{"n_layer": 15, "d_model": 192, "n_head": 3, "n_kv_head": 3, "head_dim": 64, "d_mlp": 512, "vocab_size": 8192, "activation": "swiglu", "norm": "rmsnorm", "norm_place": "pre", "norm_eps": 1e-05, "positions": "rope", "rope_base": 500000.0, "rope_fraction": 1.0, "qk_norm": true, "attn_scale": 0.125, "bias": "none", "tie_embeddings": false, "parallel_block": false, "init": "normal", "init_std_qkv": 0.039, "init_std_o": 0.0, "init_std_up": 0.039, "init_std_down": 0.0, "optimizer": "adamw", "lr": 0.00396, "lr_mult_qkv": 0.4, "beta1": 0.9, "beta2": 0.99, "lr_head": 0.0185, "grad_clip": 1.0, "warmup_steps": 304, "schedule": "wsd", "decay_fraction": 0.685, "decay_shape": "linear", "final_lr_fraction": 0.0, "batch_tokens": 131072, "seq_len": 1024, "doc_mask": true, "train_tokens": 618400000, "steps": 4719, "dataset": "wikipedia_en"}
MLP neurons of a small language model. Each row is named by its layer, matrix (gate and up: input weights) and neuron, and shows model dimensions 80-175. Each number is 50 + 10 x the weight over its row's rms, rounded and kept within 0 to 99. A neuron's up and down rows have the sign that makes its largest values positive.
Before each neuron's rows, "fires in" lists the words (lower case) most often at its 100 highest values on Wikipedia text that the model never trained on; "fires on" lists the tokens most often at its 100 highest values on Wikipedia text that the model never trained on.

fires in: "place", "the", "rail", "other", "sociedad", "supplier"
fires on: " place", " the", "il", "up", "ci"
L3.gate113:53 47 49 48 55 47 54 56 39 49 42 23 39 51 49 58 27 38 26 42 49 53 27 40 46 59 48 50 46 51 33 40 32 59 62 40 55 51 43 60 33 43 43 48 53 59 45 53 50 50 51 36 46 47 54 50 57 46 38 45 64 65 57 48 50 38 73 49 61 43 58 50 48 41 66 47 47 57 29 50 24 59 51 61 44 53 64 70 54 47 37 42 47 47 41 41
L3.up113:50 58 39 47 55 42 66 44 40 53 48 23 57 59 44 41 47 41 46 49 64 55 38 33 66 51 39 59 42 68 50 53 47 50 51 47 49 47 60 27 58 37 54 47 78 42 34 57 57 50 35 49 36 42 54 60 41 65 51 50 40 52 57 40 63 61 57 29 41 62 47 39 44 52 56 65 43 36 67 63 50 62 51 52 38 68 38 56 59 68 47 59 51 54 34 45

fires in: "was", "were", "is", "been"
fires on: " was", " were", "1", " is", "ed", " been"
L11.gate60:47 45 54 63 50 48 62 39 48 55 55 59 56 56 27 58 42 62 49 55 63 51 37 48 74 39 62 36 30 56 53 43 57 65 48 43 49 57 82 53 53 64 57 39 34 63 49 51 43 53 60 51 60 23 30 51 58 68 65 48 50 44 42 54 45 36 50 58 36 59 57 63 41 43 38 51 54 51 62 42 50 45 44 41 52 27 57 42 31 39 51 57 58 48 52 42
L11.up60:56 56 47 52 49 42 44 65 48 54 58 53 56 46 47 44 64 47 26 66 57 48 74 54 45 58 40 42 46 57 41 58 44 64 59 69 53 49 41 51 63 36 36 55 59 46 50 51 56 40 60 66 58 47 45 60 44 67 51 72 25 49 53 41 59 45 57 62 69 37 60 41 48 49 66 48 63 52 39 50 33 30 50 42 38 57 50 30 35 57 41 37 37 74 38 54

fires in: "to", "chinook"
fires on: " to", "in", "x", "en"
L2.gate264:66 55 39 49 56 63 50 46 51 45 49 38 50 57 57 23 47 45 31 65 42 57 52 51 69 73 54 53 68 54 41 43 52 46 59 44 58 34 49 66 38 57 45 39 64 43 60 55 48 44 43 72 54 41 46 67 32 48 48 64 47 37 54 50 40 44 53 55 62 39 53 49 36 50 40 48 39 65 64 41 45 48 39 40 48 50 44 56 56 55 57 79 54 46 51 48
L2.up264:62 43 30 57 53 54 46 46 52 47 35 67 45 68 44 56 44 49 62 55 53 57 46 45 38 61 43 48 56 43 39 60 39 63 29 52 39 49 28 73 53 46 46 43 52 53 52 42 49 54 47 60 53 63 50 57 57 61 44 51 48 53 59 34 27 63 36 51 43 47 54 48 55 33 28 47 62 44 39 54 44 43 57 57 38 61 60 52 51 40 53 65 56 37 20 59

fires in: "to", "which", "zodiac", "wikipedia"
fires on: " to", " which", "ac", "ip", "ch"
L3.gate445:51 59 35 49 50 49 36 44 47 39 62 37 32 54 38 63 49 64 51 53 49 53 60 51 50 56 63 54 54 58 41 44 30 64 68 43 52 65 55 64 54 62 56 41 61 48 51 52 47 47 38 46 51 40 40 60 58 60 45 31 39 53 47 38 70 62 49 33 35 40 43 42 56 43 58 50 44 36 71 38 61 31 40 55 51 61 58 32 52 37 57 62 70 41 52 55
L3.up445:73 54 43 55 66 63 51 56 64 38 43 45 55 49 54 46 53 50 62 53 55 47 41 65 58 47 59 37 54 37 34 52 45 48 50 58 45 60 52 61 40 58 53 60 45 59 44 52 57 37 55 54 58 60 51 47 33 58 36 38 43 62 46 66 51 57 42 51 49 58 49 62 51 58 71 46 37 46 50 35 51 45 43 44 48 70 43 52 42 46 46 30 57 45 69 44

fires in: "the"
fires on: " the"
L6.gate371:76 50 44 46 50 36 38 54 52 47 42 35 53 63 54 51 40 39 43 36 60 60 55 38 27 59 65 50 50 54 43 48 53 59 56 39 30 56 55 29 57 49 60 44 45 35 41 53 46 54 71 50 80 55 51 49 39 48 60 28 54 43 72 42 46 35 60 59 61 48 58 52 30 45 48 46 47 55 34 32 54 53 52 49 42 61 50 45 56 50 40 62 46 57 46 48
L6.up371:33 39 51 52 66 70 36 62 31 35 52 39 53 68 57 56 47 40 49 50 39 44 57 50 43 55 49 51 59 45 51 45 52 64 53 55 60 41 64 59 53 39 41 57 49 65 59 47 42 45 38 64 37 45 67 61 61 63 47 47 36 49 61 67 47 48 43 34 65 55 50 38 42 39 46 68 35 36 30 54 34 46 44 58 61 67 65 46 54 43 55 35 46 53 57 36

fires in: "s", "its", "her", "augustus", "his"
fires on: "s", "al", " her", "gu"
L4.gate436:63 39 52 48 75 35 54 62 54 47 45 59 60 60 64 58 43 59 59 41 64 45 45 44 24 35 39 26 52 44 52 39 57 51 53 51 43 33 25 38 36 63 39 53 73 61 59 59 50 25 39 37 56 57 44 63 35 58 45 18 55 46 54 44 46 40 51 42 54 52 64 40 43 39 45 49 52 53 49 63 47 48 57 48 53 58 59 55 56 50 37 60 54 43 26 38
L4.up436:37 47 56 41 46 51 57 47 47 39 42 27 60 58 50 64 43 56 48 41 35 33 56 53 67 51 82 59 49 43 39 53 41 64 48 57 37 46 47 50 47 54 37 33 62 56 50 47 40 49 52 41 44 60 45 66 47 65 46 65 49 43 59 37 63 56 63 35 43 81 52 61 40 41 53 59 53 33 67 48 55 48 36 43 42 56 61 47 50 63 45 47 52 65 47 42

fires in: "with"
fires on: " with", "i"
L6.gate510:51 39 57 45 55 55 42 56 66 43 44 70 50 54 63 50 58 47 61 61 54 71 50 45 48 40 63 36 39 65 53 61 37 46 67 46 43 41 60 52 49 43 60 63 39 56 46 36 47 49 50 44 42 50 60 40 39 41 37 56 60 52 60 58 53 61 48 45 53 52 53 49 70 45 40 63 28 55 52 57 63 45 52 36 43 51 60 43 34 51 40 47 52 46 52 46
L6.up510:45 69 60 35 61 39 48 50 34 50 42 52 42 39 60 42 47 45 40 52 45 50 52 52 46 50 34 54 55 39 34 58 49 49 43 40 47 49 45 35 39 60 63 58 53 53 40 46 28 43 39 58 56 45 52 47 51 32 58 50 51 60 43 40 62 55 48 50 59 49 38 62 50 42 50 72 48 47 41 55 51 51 60 35 52 34 50 43 50 29 42 49 51 30 38 63

fires in: "not", "to", "this", "also", "more", "some"
fires on: " not", " to", " this", " some", "so", " more"
L4.gate396:54 49 59 42 26 56 54 51 55 65 57 49 33 56 28 58 35 47 49 32 45 48 43 56 50 40 53 55 40 37 60 58 60 48 54 44 46 54 54 43 47 45 43 32 44 50 61 24 70 52 63 63 44 52 49 58 57 25 52 41 43 55 54 58 62 44 35 39 56 51 60 34 47 28 48 61 41 51 53 46 46 46 22 47 43 39 47 45 54 60 47 59 52 45 60 40
L4.up396:44 38 51 56 44 49 53 56 53 37 50 43 47 56 28 43 45 38 44 55 59 51 41 59 40 61 55 46 48 30 57 55 50 53 51 68 41 42 39 33 50 55 52 54 43 55 37 50 45 61 50 60 64 41 61 72 63 49 40 65 45 57 64 60 49 57 36 35 46 41 32 58 40 36 52 52 37 42 44 64 64 35 51 78 64 64 54 56 59 37 55 46 44 51 44 42

fires in: "united", "second", "new", "first", "early"
fires on: " United", " Second", " First", "h", " New"
L3.gate300:58 52 52 52 43 27 68 57 50 58 51 59 48 54 55 48 56 34 67 40 58 37 56 36 55 43 53 42 51 44 52 55 41 40 63 53 48 36 59 51 38 48 52 50 48 56 56 51 36 53 44 41 75 40 59 66 61 55 58 44 56 64 56 49 40 41 56 58 51 53 61 26 46 52 50 73 54 46 39 40 43 34 56 48 56 43 43 48 59 36 61 80 55 41 38 45
L3.up300:63 50 51 61 49 56 54 46 45 54 42 34 59 29 50 36 58 59 62 73 38 52 48 62 60 39 58 42 62 61 55 51 45 43 47 36 42 57 53 42 66 50 34 50 41 44 58 47 52 64 63 54 63 57 53 55 47 56 49 60 64 41 42 42 53 55 35 52 61 40 57 55 48 56 56 45 60 34 69 64 41 41 41 59 44 44 50 79 43 50 58 38 34 46 40 44

fires in: "under", "head", "lieutenant", "director"
fires on: " under", " head", " Lieutenant", " Head", " Chief", " director"
L2.gate82:62 46 58 46 67 34 62 54 51 32 23 57 51 42 66 43 39 41 32 36 51 49 37 55 46 49 27 42 46 39 50 49 50 48 52 46 63 55 32 55 58 42 53 71 64 49 59 61 46 55 34 56 43 53 61 46 59 53 58 37 47 51 47 53 53 49 45 37 49 46 47 34 61 42 42 51 77 50 45 32 43 38 51 46 50 49 41 39 57 34 51 64 57 51 37 51
L2.up82:47 46 44 42 24 39 43 67 41 42 61 32 47 42 64 56 34 36 61 46 58 78 62 59 50 58 53 48 65 49 55 34 47 48 47 47 47 42 50 42 64 52 40 45 62 44 49 44 61 47 47 46 38 47 70 50 66 43 53 62 55 51 41 75 62 57 48 52 56 57 56 37 39 34 48 72 49 62 48 50 58 50 31 64 57 36 48 44 51 51 44 33 58 59 53 59

fires in: "was", "is", "been", "were"
fires on: " was", " is", " been", " were"
L10.gate264:62 55 58 58 63 64 64 47 36 64 47 69 30 50 53 44 48 60 42 37 47 47 57 53 41 59 55 49 55 54 56 58 59 62 53 53 52 65 44 66 33 54 29 46 48 63 48 46 47 37 47 70 46 54 54 43 35 42 66 63 54 38 50 50 31 39 58 47 54 65 62 42 55 54 46 34 58 52 38 48 59 55 38 27 43 52 43 31 23 44 59 58 58 39 33 71
L10.up264:47 48 38 51 44 42 44 46 43 52 42 54 41 47 50 48 59 58 28 49 46 68 57 56 58 40 53 27 46 50 57 51 56 36 54 44 56 68 52 56 46 61 55 62 45 84 51 49 44 61 55 46 57 48 45 58 33 50 48 51 55 60 50 30 59 52 58 53 63 43 35 45 62 35 44 53 52 44 61 38 45 38 46 53 65 64 53 46 47 54 69 75 63 42 52 55

fires in: "and", "with", "would", "from"
fires on: " and", " with", "ing", " would", " from"
L4.gate243:44 48 55 36 58 38 60 39 62 69 52 57 55 56 32 39 44 55 51 43 51 43 33 55 44 45 57 42 50 41 51 43 55 41 68 57 58 41 56 57 37 56 53 65 41 61 39 59 49 43 46 46 53 54 24 56 48 66 66 42 52 56 50 51 48 49 58 50 43 50 60 55 65 59 22 66 61 44 59 49 80 47 54 56 41 59 61 50 54 28 32 48 53 32 28 53
L4.up243:49 36 66 45 67 42 54 49 49 40 32 55 54 60 47 60 47 40 39 41 54 60 54 58 62 60 66 75 50 58 48 41 40 61 53 47 45 36 44 51 50 41 68 65 56 46 62 51 38 38 66 27 54 43 46 46 61 41 37 51 59 29 61 44 53 58 56 34 51 65 52 31 51 58 51 69 35 52 47 54 58 65 42 40 35 56 50 46 41 47 58 61 57 55 61 44

fires in: "to", "help", "served", "merit", "too", "withdrawn"
fires on: " to", " help", "it", " served", "uc", "o"
L3.gate301:35 25 46 35 32 53 62 45 50 53 56 56 38 45 31 37 59 61 38 59 47 62 67 66 68 49 50 52 58 51 43 63 44 49 45 65 68 48 43 45 44 54 47 62 55 72 68 51 45 61 46 40 50 55 53 33 50 51 57 51 45 59 62 67 57 48 55 44 48 67 73 50 35 39 40 40 41 53 39 40 42 45 56 56 45 60 59 38 46 49 52 46 52 56 50 47
L3.up301:52 46 38 43 44 62 52 28 50 39 56 34 42 58 61 49 16 47 54 61 37 55 57 54 47 67 31 54 47 56 43 50 57 41 61 38 40 58 51 36 46 46 66 52 46 48 48 64 61 54 53 35 49 47 48 48 41 55 60 55 42 48 33 46 38 78 42 73 49 38 68 53 36 40 15 49 42 38 50 49 41 46 62 46 57 45 46 52 70 42 38 52 46 37 62 65

fires in: "to", "in"
fires on: " to", " in", " In"
L9.gate460:56 64 50 61 57 55 48 44 35 39 53 54 49 55 34 39 53 49 51 36 42 66 33 63 61 51 55 48 46 50 56 50 45 45 71 61 51 51 50 51 50 60 43 38 44 42 59 51 44 72 64 45 53 40 48 50 49 42 49 57 40 27 59 55 42 52 40 42 52 48 55 46 36 35 44 60 22 41 35 53 56 48 57 61 49 56 27 43 64 40 40 46 65 36 46 56
L9.up460:52 56 51 43 48 47 62 58 44 34 60 60 43 67 67 50 38 55 36 56 43 50 60 60 52 62 48 58 32 68 61 52 52 36 52 51 47 41 42 61 59 51 47 57 51 52 44 42 61 39 49 55 37 52 61 58 49 67 53 32 67 49 45 36 41 38 50 51 39 42 50 46 40 49 49 51 37 38 40 47 53 60 52 68 56 31 50 41 48 43 41 62 56 31 43 42